Weights of a small GPT-style language model, trained from scratch on English Wikipedia: learned positions.
MLP neurons of a small language model. Each row is named by its layer, matrix (gate and up: input weights) and neuron, and shows model dimensions 128-255. Each number is 128 + 32 x the weight over its row's rms, rounded and kept within 0 to 255. Numbers have three digits each. A neuron's up and down rows have the sign that makes its largest values positive.
Before each neuron's rows, "fires in" lists the words (lower case) most often at its 100 highest values on Wikipedia text that the model never trained on.

fires in: "around", "developed", "development", "near", "australia", "promotion"
L6.gate698:066159150112127176134120099100146138123117165204180082123136153130119153121129105124150145155093170156080140097053141107123177168125107167191136105138056106141077132112096094149119131122096106156137118135141115068127130087121156160167186192150061109158110109150087113137142135159141147135139195103110109116186157145159189131145052085143118136065120147096130051146145098113095098165135
L6.up698:113119161146116168169099119081131137084158091149091137079152156104104149144118180143120209139095144119076096103095157123135101103100147110175138160093152127090160146111142146106113066157124177080090156092100088135127128162171117120149118147113184086172145172147234125129113092194172038160135134090158126112155159194130121117115130146168135141121090086082122138126135102113142119128120

fires in: "the"
L9.gate138:158133093072156124120143111095106087121136136169083125118094085106161143108154163117177081161093139088084095091153224143135071119145079076129117091071141103139172053154138126136132148122153159143133101181149145092052149147118149170128119134159188131136165077112133087070104150162127117149131098141167142109102166148115120122115135100087155168081182170122147132148139077131132148135137
L9.up138:168189076107093174111087121140110104131126211118160118197071077144113077120159119094128106147163141086102171116084110127147137161079081100109093135070131127144132121184155114141135100083178194190182133105111083139113074117102137154136100153144173086108144139104154131086113128133155095151132162077132160171111085132130105091127104081132161199120189146179148121162047115074120155098187

fires in: "the", "and", "of", "many", "some"
L19.gate450:165113124089100126113184115147096121071166159101127084131113121206129172135072140118149126145112092137129146098178144142098071122172104100175175195100084111104136115130059136187119081137157119162120122131083185089131072113150089124101174147118094118179116134108153114189073156129084136064135099141093146143145089131137153182096118137198160052144089096109170070090105139056149140162172
L19.up450:178122139134128154162137105152150142123101192077090113152116130158104175136112127156132115117109135163056134083183145137088157102131086102105127119126136161153123120090154179173138117099112072065133071114110080114178091126086107134118141121091148118120117149119135121077051114108088187150098135109163168159077169152135134093131131123104195135145117128103159133129140112110138048165146

fires in: "this", "that", "according", "these", "of"
L3.gate1094:143131171137155129149160172082099109138054123110126108118123145155122092137072108156133146127105095132110033094112148127094110150134139086104141165122095065100168063122128136090156137104083108111126220140099081123138174142088102098159183161128125123151082180117115105105164115118135177135129146151090168142179134092156139138127096043124130144051117106097148118127075196109138077181111
L3.up1094:123130097169175125149123150129148152131140089099130161123132143123093130140084144112158114163189144168103122155151128167161051139177101128106091164119159122071147110112103147153174181102129114111149158163053126144113126179103122129143080191101180098146058140096142109091059158103146137141070136113062126145121180140139136135121152184082079085153111124090133119000089157153062136128110

fires in: "has", "have", "developed", "development", "family", "also"
L10.gate1215:166078174135126089126129083078097154123146108220126112098152161070136191140143183086136097087103133071113153091132161120125116162143103162099098114097084101150098066155174161081148092113046121133142166117161195102117140098156131144188132104127111135120130097205137115097115155139147109153164101116177138120162119147073178107204142159133094126125114091109184116114132142113104067137138
L10.up1215:173111156070159125161168053085117168102142138169140140154164130122156175193126143120153113138146105109063158105151173146116164173156083184148105102121072100092047101121159154091120152107144140075094080132134137122136104090145206129150124138120108165090104090094154144092124133166158080172124105108132121112173136165119131108166162101136192107197140127105154178134137118089140126134144

fires in: "city", "men", "san", "state", "of", "in"
L9.gate1279:128173088126092162162072164147212118104126113120143130129129138111135162133126158102107093113129147120113180122122115138092124153176114134103070093131103178101174079159098133094129110152133147203124090107148087096108187173162172135112096127045143170129118087097159117111083102135162125123152113108100180091161136185127147138181156092122177118128158133114163100136163123117136131142124
L9.up1279:138112106189098115119129121050143120090194148113131087101131165142114079093118151154140149113150161141138176132181156143119110153131140131076092146148101191098151110110119128114134123135087135164125117145181126110095131120070118124131172118105148198144117129136131115103129122119124086154109088174187146094062088156143117098155125107134177132121199106140128092084121114153134055086131

fires in: "also", "not"
L9.gate915:155151199142168143134118069124089147132047076111057044168072137074149105162131122134146094131079062152138123116071200145114124135165127103085135137160110124167110116155143145129059163153109127093157120150117130129097196101126132112219117131135078070166146158150092137092108163114207172132163063102122136087121167109158144159163138109113181130124152098166108197146125136147122183133156
L9.up915:141192107124138184097125077152085154123076143112143074130114115102075178156193090142073157109105139147155169178094094141149097188185140082124090094113158123119113133213140131117075119088124122148187064120123158112153124113125187147134105102134103123134056220158121096123074137085156168190150134100119125126156155123068127135170123068127129098112107067155109138176095114089110086111248

fires in: "being", "became", "electric", "make", "having"
L3.gate177:144126143094134098215121125194153158160110126145154091051098172170108171091165138170101081139114078157167119098106092149083136050141125120133161120064169136110128105137126159136129153114114120163155121084185134129142161102110132126170125159085124138151134143148135102087117168113175156132120107136112134128129105159087155115150219128113161157124072046080121108156115091154088111192165
L3.up177:134115141129116129116193112132144159072053179138188111120140091165130097156095138118087143120081106149127102152198090119144098083138200094170144133094133105093125053116128225105119203152077068077160101135158087103178177106055114112115100204149131109125142127114141111120105130041150163106152150150091143060129141154132173079155165094159156150125074146092088112124104144133147171220113

fires in: "which", "where", "what", "that", "said"
L3.gate888:139121140106170132070112111118113155150134087106105127072153163107149101163076123160088117127097138122092137100140155136082148162103090119091146155109086135101171145160050142175119168148048106135130116133166144153176119143185118151141099117077079093151121096126177101067098134173152127115209112083083131159056097131154165111166086152147171192170181088128149033120075090091076140156163
L3.up888:158112165107167181145124160080109134170117148161149124087095160111137132132195115157162114171113083131108122073192144107122093129074132136187125119150117105100127136102143142121156165144109112107097094065124099120155108129132126196097124173129127090166194165138142173054145108122122111108151132159128180107125168069126135105123126106113165141102087147101119168123124065157153122127124

fires in: "which", "and", "who", "where", "that"
L10.gate1272:160141137084102135124137122176101139121187106130049111163109153107104113174103155151115117083132109145108175069139133123104069190108099082090164116110137067110190075187118119122074061127095159145112162160147125138101105172131138146148166130087121148162137192117161129106151116140154149158134142093085153155079090149075145144112125157122098133156192043087117079091116175056112063144174
L10.up1272:156149192090093166119036217128094168169070160166156115095102108179091111145125154153064111083141119128142193100136085129146090214137169104161179117112178062111091080119116121122082125142077075147065098125088195127157157107205083188137145094091106079076111165182151126142148138130132144138147160149084175139110096123093163118111130121127123081123154114095148092066126154112160198129103

fires in: "the"
L10.gate1279:062094147119149133141134105121152141107200178162083133170160115119122190071072094152201111124082050161105146105122137144124115145082108092081127090134085165118129091115155144090146147131102051126118134142113093068111162115128087184168118206111161159146140137109186141129141181108090184034106132150189146101136199095142085106096114168137121103135156118107197092153090135057097099163145
L10.up1279:137099108110140103134155104144148147118127211103079138117103104144113082127119212141142120124140069144177130154134116157107118130133106140114116160144126169148141083213128123125121098069153171082093098086119158114122132083166135102114149129201133146140150125018129112121116058147158047125126222092116095177123102142096141178093074112121177116192192133146115184139150181119150129142143

fires in: "called", "like", "as", "titled", "at"
L10.gate72:075175193084100081135112092156093162140100097144112135191130157136160148145162166134098095101096155128148153117047158203117159088129212111139148159108177105119149125185103128190112071118125142186137132122179059111101084111113131155159084151092093129115156158124138071097090151157182125141140106132068129148138135158097167131108186191162076122114105143127129164103107144062135115140118
L10.up72:051111155103161078120067155163142165174085110132160101146118137137180218174161146096076117145112146134162145092144155126096140064142183136128085115166168137132141165210102127156151080125146134146064134119164107122137042186119120126149113132113077114132156146096170069141082136066187111115179152102164067187122071152052107129108132143136086135134086140094128172148177096162174135133148

fires in: "also", "announced", "later", "said", "described", "often"
L9.gate792:185107151120134130153103110100100162129142132123090130141144140073116087181128134101136074140120108141127145143143180146089110144145176076108180162105163086128152099139137177185120146140081141147102116083143102118145071085155127118147139163132169167109095148108163162079140129187086125117158067080108125105086101144087142103190119086112163108073149082147130124113105109157142094116222
L9.up792:139105072186131162195073089094154171119157160154117109130190145155132034148113144181090123151121083147132127172155109117095101187117105149095154101136144131144108183161073145179172201151090158115103085169143107132153206099135110115158104171135162149089056145116124161108162145162116147171134060188127112158104157098177140151141087110125141096107103115121138156120094106174092215140164

fires in: "which", "that"
L3.gate855:140114135078160101083108209135137139200103169115098115156124108120125084121130214174138069138139097117113110091090124120122141121104082094104110170194111103105095092149119138104162129062120162121085177153141095136192145123094184066160130149094148152119160139150150110112122161126087164124135128122029145166166121077146102153091052135172152171132118133103159142199127126148122126142143
L3.up855:139097094107100169096098145117048103135111186110134113183151128091089060079140105141113090166109145100086129080073117102130172158102124134151148137092147113118132156136092186145131090139185152108045066160145100134128160139150079150095132163057041100198122137115112126117146202086109119085118158158076127121121187142143124090138132142123128088151103130105110107126137153116154152192119

fires in: "like", "off", "along", "at", "through", "up"
L6.gate443:124126159118119119174070126190179165154154098133107127124132173131088134121131139202106146137094118156128095123080112133120119085155127174100164112125116138094115126167143139178115131144144125180174134140123061136088079113083118145183115103118086109056165096196164086166105126070133074177177124134203116139158090132125116165164138065125067134070153139151078169162109131120124110172075
L6.up443:109145094108102145175110187174186131155185118087125136117160171169133092122119138152134130062154134180128083119099160117097121125134163145140096143118132120097106074106129084180128164113183149157177147165115104137109086142099091117113127098113051085075143070166137137157100134091077049167151117085169162210150105145099109177144115105157119163090104172168139176150092145112139131130123

fires in: "to", "with", "would", "the", "in", "by"
L8.gate133:120116163077082174167158153122124146125141157098126136126155102065115128115129131066111122103098082103154120127090191193153145163126160062104091146106168045139182087153152099123139122105113112131094145191077140120058109180170119086176145133119139163085145148115153106103163111142119145111189074152139184141134174138126102137190145146142144096131141142161133075160095104169109119098107
L8.up133:103144135153121100112138129137114098136162193114123127122190124169113129138065158110087067151115166115160155078155111158072077127154051158105127193095134113131110100105155149170113119102161092097092152174137123110127154128210147128152086134151138116115141146111171103110116090132153162141119150055121154148149127140082073145188104130091135186170081141147134065152124189129132085095187

fires in: "in", "on", "developed", "near"
L10.gate532:123175182048172168109133131163118168133096188117101106132141165074127166142179177135064120118103106127087129105083191144143124153136096168131116124124171133146065133159112098194147148142134191164207099174073107107055091142125147162125154136119113118106166114158117079086186180180162149137152147136152136123141095145076170111091156115103141103148130146124129130188136163133158172137097
L10.up532:100134111060162145114117126101183186125155107149063152123132109026097090145089137147072119136124127105113134126105129145121088142162142168107176057156162119143104104113075131162117079197089093146127143082085068126155145109117110126147077171090093178117137141158139096085120119145166131176092075171170149169150088181116066080021137097135130202132142120148130108089113162131103151143077

fires in: "born", "from", "turkey", "km", "left"
L9.gate787:120167159048112159161137119136119144111132096150080117116081163160172195105168139111143089136152102126086113114090138147100143143178123082106083138174115134134104090112101151147045122143160103150133117110157138109129180040097183116074116121090111181163139135155192109087104062104137110160185146103123056172173163091105170114151167179111113121169105175111156122065105207145128129156094
L9.up787:120149124179123112138078166127110133119099078173182110149091158157108122133021058114133142112141141153124136110200163148091097150077130193132146137134092128151164168091145120153131059081210132144101136162150147128085087094106137137110097119146064138151105140092162115118162116132138158154095175148117122127150207056179109139069108148163125175141122092114143145108108162138132137129118

fires in: "the", "as", "texas"
L9.gate821:084212161117136137101094111118178166103125153136139183201145139137111109104159096147176136113091062105110079102103169149104122198068102065142151119145105137123149119087153142146131152092147116141137124088145175107116173114185081170150129137132142058088102061172107146121058120172095132103114147152114134047118184082142067133109147104150105104104172169145198152121088143150113119144087
L9.up821:061146109174122104130142107158108129129096151101139145155067093067191135177137075118137105153112119119121133107114109079215100074078165112104117122153131132120178137175132137157191176139072103127135151121051137128137160156111030189142161144068131132097162119156161097120152161099136149082140186108120154167136095073161102138104119104191184128169112179142111115148138065137082116155146

fires in: "being", "been", "own", "shown", "became"
L3.gate845:173201205143159086144157103094115192144177140146162074091116142108121155110146093178043122142148107166149152163101144111149169090108153123118104077123134142130211066111141103160115163070141100131115146157126134124138133185128138140143130159103100113128133119157139146151135175171090132075190139184096123116124150080119157133158126151086115127086129111140136120094051132122138107177154
L3.up845:086099064129096160129146141135190114135071132113176096095089079147104079133150189108129153069112145183146116134105097048112132103148154135083149115116134132085182093141128117082132151085072135178132087108106121110134122131122147159191201091118152155182135129147129056157118165104110142109175133145156136090134097133143080096154173135178139145137093108111165153101153086118153101102132

fires in: "also", "support"
L10.gate1096:130129127129141147130103067098115194114068103123068108178108146084223111148157114041151103126124125152126131126104175166123133144136100097142131067126146136114142106122169092154177136057159170130142128108075097123106115119125125095131172155145126109117113106138160105060130111101190102106147140128087210132081062138131152092183128117134108134144122112094137152129086140140101143113188
L10.up1096:136162198182096152121170109153127144156160116161155140077109115088151167165166173090077117088169085090136160134206100143147089184200125141126124164094160117119141065145116100185095163131179142098173156127100110095135155136117160070099119151159089160106163121144161151093120114098109129214121149046143146114113183190161166116138107113079188112118115129109167085161103135062109147133131